MLP neurons of a small language model. Each row is named by its layer, matrix (gate and up: input weights) and neuron, and shows model dimensions 48-175. Each number is 500 + 40 x the weight over its row's rms, rounded and kept within 0 to 999. Numbers have three digits each. A neuron's up and down rows have the sign that makes its largest values positive.
After each neuron's rows, "fires on" lists the tokens most often at its 100 highest values on Wikipedia text that the model never trained on. A number after a token or word is its count.

L6.gate709:517460553545475454446556487472485569504480439415461419476488524532496481496476513461545499446430516449509508471515498435535454490494489499559507436545536481617490517498500506435543568564452424524513475461498494571518514471435509470499540584494498483524475493599532550490493564539498544598574550517516563453485480501530534524476496491476531470487471484542445472480516490527458478527431
L6.up709:494419566573506484466551538594505478545474478431472507492510496472561472533467540464505508452445505485506484505502601435502433550443477527482523547534481494570494546545563493532501511488508463480498496485525545475445543473485465489505496532460406438528511515559503524548516503443487516473478482446455471445467504559521492446439514545540503527480451455458485550525465531498576419426439
fires on: " /" 16, " an" 15, "N" 13, " career" 11, " Date" 7

L4.gate396:495486564487485580471608503469546497488502455470527478482490505486486506480506516504501511522411428519521469504453547600551504444471473549554496471559491475444527498475500458489482502478560520524477512494449538457529458523540505472476426472526541525480555498507476467488500549395478534458544481565484483492539524472441414522503471443458433440503516526544507508441499529553558499408487
L4.up396:501504509512570476454530459526453489480498487537545433485487513513462500487523461576468493533480465497512473478520500530517483525470503484421490489547443484406500438511486480545475528499537484471398539436506546540539557520485474522519555450431448542466471513467547550460459514425518530531535544550506558484516555481484505526429464490426433547455492489506562562473502492478487484480449
fires on: "y" 60, ":" 16, " that" 10, "n" 4

L6.gate699:444536548456552577517575494474465500551461515494538566491476501563515478521509489449551539434501517529504555511484485522538560468483497553555425471457533458604526483482518469548521526529463482528534564402495497511457442470521519529445459440484501448496498565495551545514511519533462459528476425542475427483542513560554404584475500477500523505493416561448582525497518488507496574489461
L6.up699:417496516417485523512478472446579532541507512524498495429483485480485478444485417512529471462555464456544556510521504488503562537509520518519483476517452554504574583503485556537537513534496508503528497495559504507502549482472494559499551597498510493500489479502549502523514503532553495471484544464512483541490516598427522494549580570486471480479494514499445498486427477523576472487477
fires on: "en" 40, "ect" 7, "ten" 6, "I" 4

L4.gate223:503550512466473448555439377510514610422577522457533517541528570543388506442526413525465548517517510442572531523527513507509494535452504407447497437487575496442419494526454522449496538538480534521504510511470503475523474559443480537421522489535409446436469526454528510556506543520506481529541552488466497446440498453539545581487425522523467474472514515549514501525505464478489462488470
L4.up223:457532608438494436519458454494510548503521481538477449527497518510431505478494522525471531541577506477482476443465484561489447546580498476522483459472486488453511403492501519555488468543535552484591513554475477490432503543599461489546476519485478497416518410519467498495536426496418551534428523496519471497515495476474476492566543536509452475482549523492535476582465455456532483538529
fires on: "ing" 30, "ly" 18, " also" 10

L6.gate478:453527458554563449502458459520499472496488514526622548518506477610427505464516462458514484476592472489495547443503510525538477433467516526509499423434519525473533498528492462552439482521603499482512514467456454528492473494522456448452460461526535441515535546493513487524563458556507464495512491429517462529497582567529542519490502479466484504452456460506458530525479583433523451459458
L6.up478:529574530465451544502518390554548491478522515552542461489476436455493506472491538462557529439580467465508531493418452458535440500554523479533438555517530460433472464496515495491574544501570534456521423504505467485491414469570404451479487505465414458509491499441497488491560459494521530464586533526523471520506501480509471473451553500497520552531502461449533515566515433437455540523439
fires on: "ing" 64, "ics" 7, "ation" 7

L6.gate464:548523469499530507446479536485440481541461485451518575494436508541575492472554536448488466442523478542431547484532510497490492499513493536431507489522536558543522529490520499559464525567495472574480421483508462490422454464492506561505435530487472597596437511492516558550490455445502485548459480494521524515541546474492521466469383465495511482507533494551480522490539429475501490421540
L6.up464:608503442559465490559437492450522459490436516503458479472575423487493400481547477488496432483465547547512501545535554494527525482557492519445478551560499477512456502574500472548457518433513476475486562368554506536468575475452480492494547487543500530475488475575478526511515508434531569482545479519493538456452509556585549459531447465462569500502456409485447526526515490473449489429536
fires on: "ch" 24, "e" 13, "r" 13, "le" 6, "ra" 5, "ene" 4

L4.gate769:473474491480416480490478529476532484513513447531473424502521475491584544544454543534521483494471580566569492490517508526525517476469512484522496478399526444574526466477515506484514501420469475615479500477503523430485521486509548426542434524517425508551493479521462516536557559477526479472461469520560500478494376500482509475451478532421571534512442502528453547532530524536546565464459
L4.up769:509525493475452510438521506506531630469543451564468503420514512511554496518459511559519493440554478481566478446504471518478453435502550504525459458501492568562495483464480450468444496492502497534444475488497472529440534519532523516519523569529477545491514456532476498553574525559557538432516486474516551433495470461526513489508447493541515489522496453493461530544519472509444481505492
fires on: " dis" 29, "'," 19, " –" 17, " /" 15

L6.gate184:497509486520494520464539491468452448463545455489464437469505497464521490500479558527494478485460449544559507544516506465492498478490419496465419476380643431531491456475522462562468525480540521508447503516526486494547440509485447482463526492494542439492469510503532525564475473488503527478503484542570453586460497494500545475514595432510503502505471537467477599524538478523454513471484
L6.up184:405466415468572502441557557485519466483455558550526452476441466510515528450507570557499538466574521506526439535466534458487475544577515561481577491443483466509535457495515544434453498510503510519467493518567509571552519416446385530516490540498499461547495551504536431525510561520515507460505548528471451506491467541557493522494451517553481516517481476468471515524525517462508505526458
fires on: " /" 24, "-" 15, "om" 8, ";" 8, "n" 6, " |" 6

L4.gate343:493474523519513467467480475465441497482452459456527526439486464476504424447507600470555540505404488415543496480503443442506543533514494541507538460462500493505537441465515526457475494484463554517428505490495479450464467452475530511529475481511536470557506494483520520513508465579473554474537481512520444491538524559469475502573457420542551438474460571506520438493479513476577484514497
L4.up343:474488531441438476469483455540465443569460498554498556557443558527545529494462498549493517541504534480526485518462579518563506562484537476448428545484493536488463494456472501484512524526472538455541423523469554386520427526570593526606413526477456470442517522491566441497593541418506501465502489463471450557570514514534483480481526487513489551484491558546473436504496454483506473532467
fires on: "N" 27, " N" 13, " F" 7, ":" 6

L6.gate162:461536430496532400453565483498438531449527550554544528460492501557495480541435449534547529499477526538448467528507547578513495517510488545479472457520518471500526530438491501472485540509488463535499484510489432483531456526564505530452456495526552600502508543479445521442522490538487474469550489557508486470497601472487474535521575499525478452544484486513452510504511523504450525490433
L6.up162:439479557544541496474490560481448486479498532538431549452451556430503452528490507457462506433483434527510418554439532534499500482434457520492436461468492512535487500494506501481501492448502523521471506563482464534570508479550521546461491536523529565478399523491532478524486478512505431460469422526607512506442560456461496507572502588568540473498531459562511520434473532553511540536427
fires on: "n" 18, "old" 13, "ruct" 9, "vent" 7, "ess" 7, "f" 5

L4.gate698:447547465441482499522473474570441513547450583527516538551527527505438469492434486556531491501563536523537493457481523466433520500468451485525471469516506529504536434459489422498452474471490519534463469493571479489543427464490482507475469475539415549508572484508526588533449542518505506520406556429463500501417516544532498435472517491515505557425489556475481525483523459466456529428543
L4.up698:587529511504525444519498532527586484450561477442489466459511453527591509485545542525465555532498488538560534465553546558453484498515513460464472545451492534493479539527467546500526504470521550471476524494507486461445480510531492439502505556504471482546460504423540435554490445425511511475515526464493532558542427554525493516489539583516453498492525463506485454505507525549429576491515
fires on: " released" 12, " is" 11, "\"" 8, " played" 8, " ed" 8, " can" 8

L6.gate385:518547554547504519509445567414433496558492515455470448549451511517430396516518477532532497568528446479523451521472473408538501441525490521448486478500546560513491460497401506592544526422474499568548501483515573517520483451499533526532463551501399602479497472524497506498478465503502520545478462475490534456479526514526538499483470473464476461465484436532460452533466507440504516539481
L6.up385:529491459515478429542505492565502550465474506481550534483501529584476569458473492560513448472480531460410535450515559540589511476544509456442509420528487479551587509551477521521522443555563470563558537457514514469455459513555527453517537536528534516528513432497499467421498470490478568492479467562516497499471550422501505507469490497547495490454470482449434436586495525509479578521511
fires on: " J" 57, " X" 11, " Z" 10, " Je" 7

L4.gate634:532491561527474511510456492525577520469469434574565467480498505495521573471491463440462483529547495446553455491543505512533473480473476467474500467522579490468468470520517552512527532491455506454491484538544467511499570507464469509507448486523422440544535483536531481457538548472450474495517550493502568481558499417584561513496582529534384540489483509473485526535532456497471440494488
L4.up634:505500502446580485554461411457535514422503511558474553486555480538500396483451481542470486442444533469536496474490460494447568539471466463476541503460522500473523512503496559535536414560482538533522467436509464542506427445533492484522480533513470441455502544520555487457560461561468502500432491531531455451511557569550490491478547480603501530485455544518509524551510462471482450512467
fires on: "ing" 26, "ance" 12, "ity" 11, "ics" 7, " the" 7, "–" 6

L6.gate195:474510505477451468436481501473440529491537512526501494567543496491535543516450490469532530468494470501544536545560512451500540544487565469511486489499547506459538557414507508436477470534551637550504570556496484458476435517449512520496466530443451438455521509486459507488519510513539477507512533499514480511420466564527499553450468523481579497498412553531510525487460545523475474568405
L6.up195:542515482450539486495494488500433475540494458497521502450491493603494532582448581477503459464476452503516500494541528431466497505574517477506544462410415544531620503547509557507494429461516577513471548476517444574525510519470453532514488551545453471514510533507531482472477459557548403480505498465539539467426511474533446526514532508461495503495473465514522449499472543488468513478443
fires on: " –" 30, "'s" 19, " |" 9, "," 7, " /" 6, "6" 4

L6.gate70:422516442468518493475490497395557515511525543486445388489476511547504503467460517511473464536476465503510486527398489449490493527457547520421479514523469523434501506497483514515512473495492512572612498548546419487534449545477536490446539528495464457525468510519519473490513466459496525480469483477524484504475477437599502503529477453547475483532515536593534528462515579485475437421435
L6.up70:598434573532537512479463492498535438468485491507477390522492462530566474493521435546482514491478541550458513486562377567499473462426532435525484495525495475505438535501441526486551524523485467493464527517554588432553483520538531437462543548512504438496537431562532480494472502526489450535487500475473520453534498555526515460502515481508544524491477546513550484488534529507451464463611
fires on: ";" 14, "ach" 12, " |" 11, "ar" 9, "r" 9, "ing" 9

L6.gate51:462514453493502552423491556448458509544465558506501525433408444520541477518491518472561493459464430465571491553532564496504457477499481581450473455610479562498506568554474546424540541425484560515522501489573531562495596540567486479545453507411486602532491498533508477528533545481501466502516506493483463544534418476508492493581483416511497524451468522502507479545511530494458544517517
L6.up51:471513500529450533516477580468464452497468417511485545505460494500580489533530526486498482463477465485448493555560534490604503436469431541447518496546522547541534533557487528450480554460485513538472508528530553499496569544508506478508397508450464554593472549583499474509455531539511453493542475480468510437498425511534505520502465485454504471514563491469514540545551452511498595478424
fires on: "op" 22, " part" 16, "e" 7, "ber" 7, "ch" 6

L4.gate631:538487560467521514470461490539502482456551480488496588462542546467499508478461465515469443485561568512476450510477506514569487469485590522511542445475437446513559565583412532525553456508516534518541516422444423505547543484425535527447519557482498479542557547559515515542510509510486529503514484423458479567503486522543501525524565473464452431484528522561478572538548520489485522464513
L4.up631:491503596534468457455454466538528559539495479429431500491526480505504445545470540500543458491538513532512536474463549469487478475531510500492509497467448497437484487527482448540536499510524493494512553453433482470534484458504536546515505509534431474436499551562469457551488470450542519501511457496536481559512513536489566399516548448492502495443463495523520556500538394477510493442541
fires on: "ment" 16, " program" 10, " 2020" 9, " 2007" 7, "ments" 7, " 2016" 6

L6.gate766:514521536520525517489534423518503587509494527495479423553408522564518497536486493476466489440548475463494473489424476563516514501481517532546488536506554504431588515526551523464511545468528612452444509547572464500502511519485546477512466486489519492486608549544447482503483556474530566471564521499574476473542535566467513522479431547413458545541462533510475520475530460526523469483467
L6.up766:508466519517458514493557458605499533573512555522503420506446512473537519466482452500449457489419472434508469488467464524526498561417501534491443545516493512502491498534551508458454489465516558436456445559495480526487543503461514560499438519571499455532535507551471532541502568468441571499566458521509525521460511531425522565530489513473492507553458494528492546409587476522508499491500
fires on: ")" 51, ":" 9, ");" 7, "," 7, ")." 6, " 1" 4

L4.gate346:464492505496543482465544485504462535497508523521441446575475515549531487540468497491480496451440466523449495494480530470485456480429469503525493494495555556462466450504506474420570478427465541440419535499576487584497478479480510530522546480438443516542504432494511541512517552504528549489491423511495539518470501484405512496425511553478487515446509476439466525539537493538487506503484
L4.up346:457533442436538543422506483487469501556509529526483541436462463608512468513452429566504473476504411519498517513423591499539488524487569493517486477494509525447542511514522510467556524496477561449497458518576473523462452497549511462542487413435501524498505449514511491490509460478495514491526463542436490506541487489436560489472545605498495513507516506475496526561544540521480535508465
fires on: " in" 37, "," 10, ")" 8, " July" 5, " 4" 4, "|" 4

L4.gate303:529542566483531518535516419514498492559446524509542548592527494560473551543486536546488487501468472540520495545486551489460520535446517512512495508506612460515538464493473519504497459509464576610492565462475492480554506480487515475471422472529381428523508601510516476485543486509471496580472542508563445492511533496534516474474486496535504579516465542465454464553498527539568553510465
L4.up303:473461512558539499514536471596451469477496496495529509467455513512481451464580515556529553598470544528547536472468499443466522530496486471518518475510484439496558505468486441459490478564484533541447640496497467455468531530445475539509525520505560446536473506468493455478423469513530513514451528478490481455542468528517470507500421538485512472446414534475552521580505511472554563545480
fires on: "===" 32, " not" 12, "==" 10, " do" 9, " 196" 7

L4.gate282:540420451422474495538553467479578478593480489512445571510458503553491496508510584496470442492518541528544464553541544440578549513467528512509468497481516438517553445477511593528499427519504503467506513504527483521451496499504563466444597505538471463468498520464547501492441481447512508511476496547507416478477538552507512511509471554467454541456480494475482581506491409475551486498483
L4.up282:490564487457425443444514529486472485592473520465524470609473498505446545534486512453498534532498580531524533479486558473531474498482447437454454481506528481585510532525501516552448447538490470485505558440388498380530514488564559546499467495503552444489479506515447479483445500495451523543414455514493493552530538481497461543502525491467485500516395512471498572501528505525561575502515
fires on: "===" 51, "==" 16, " organ" 15, " ===" 11, " do" 4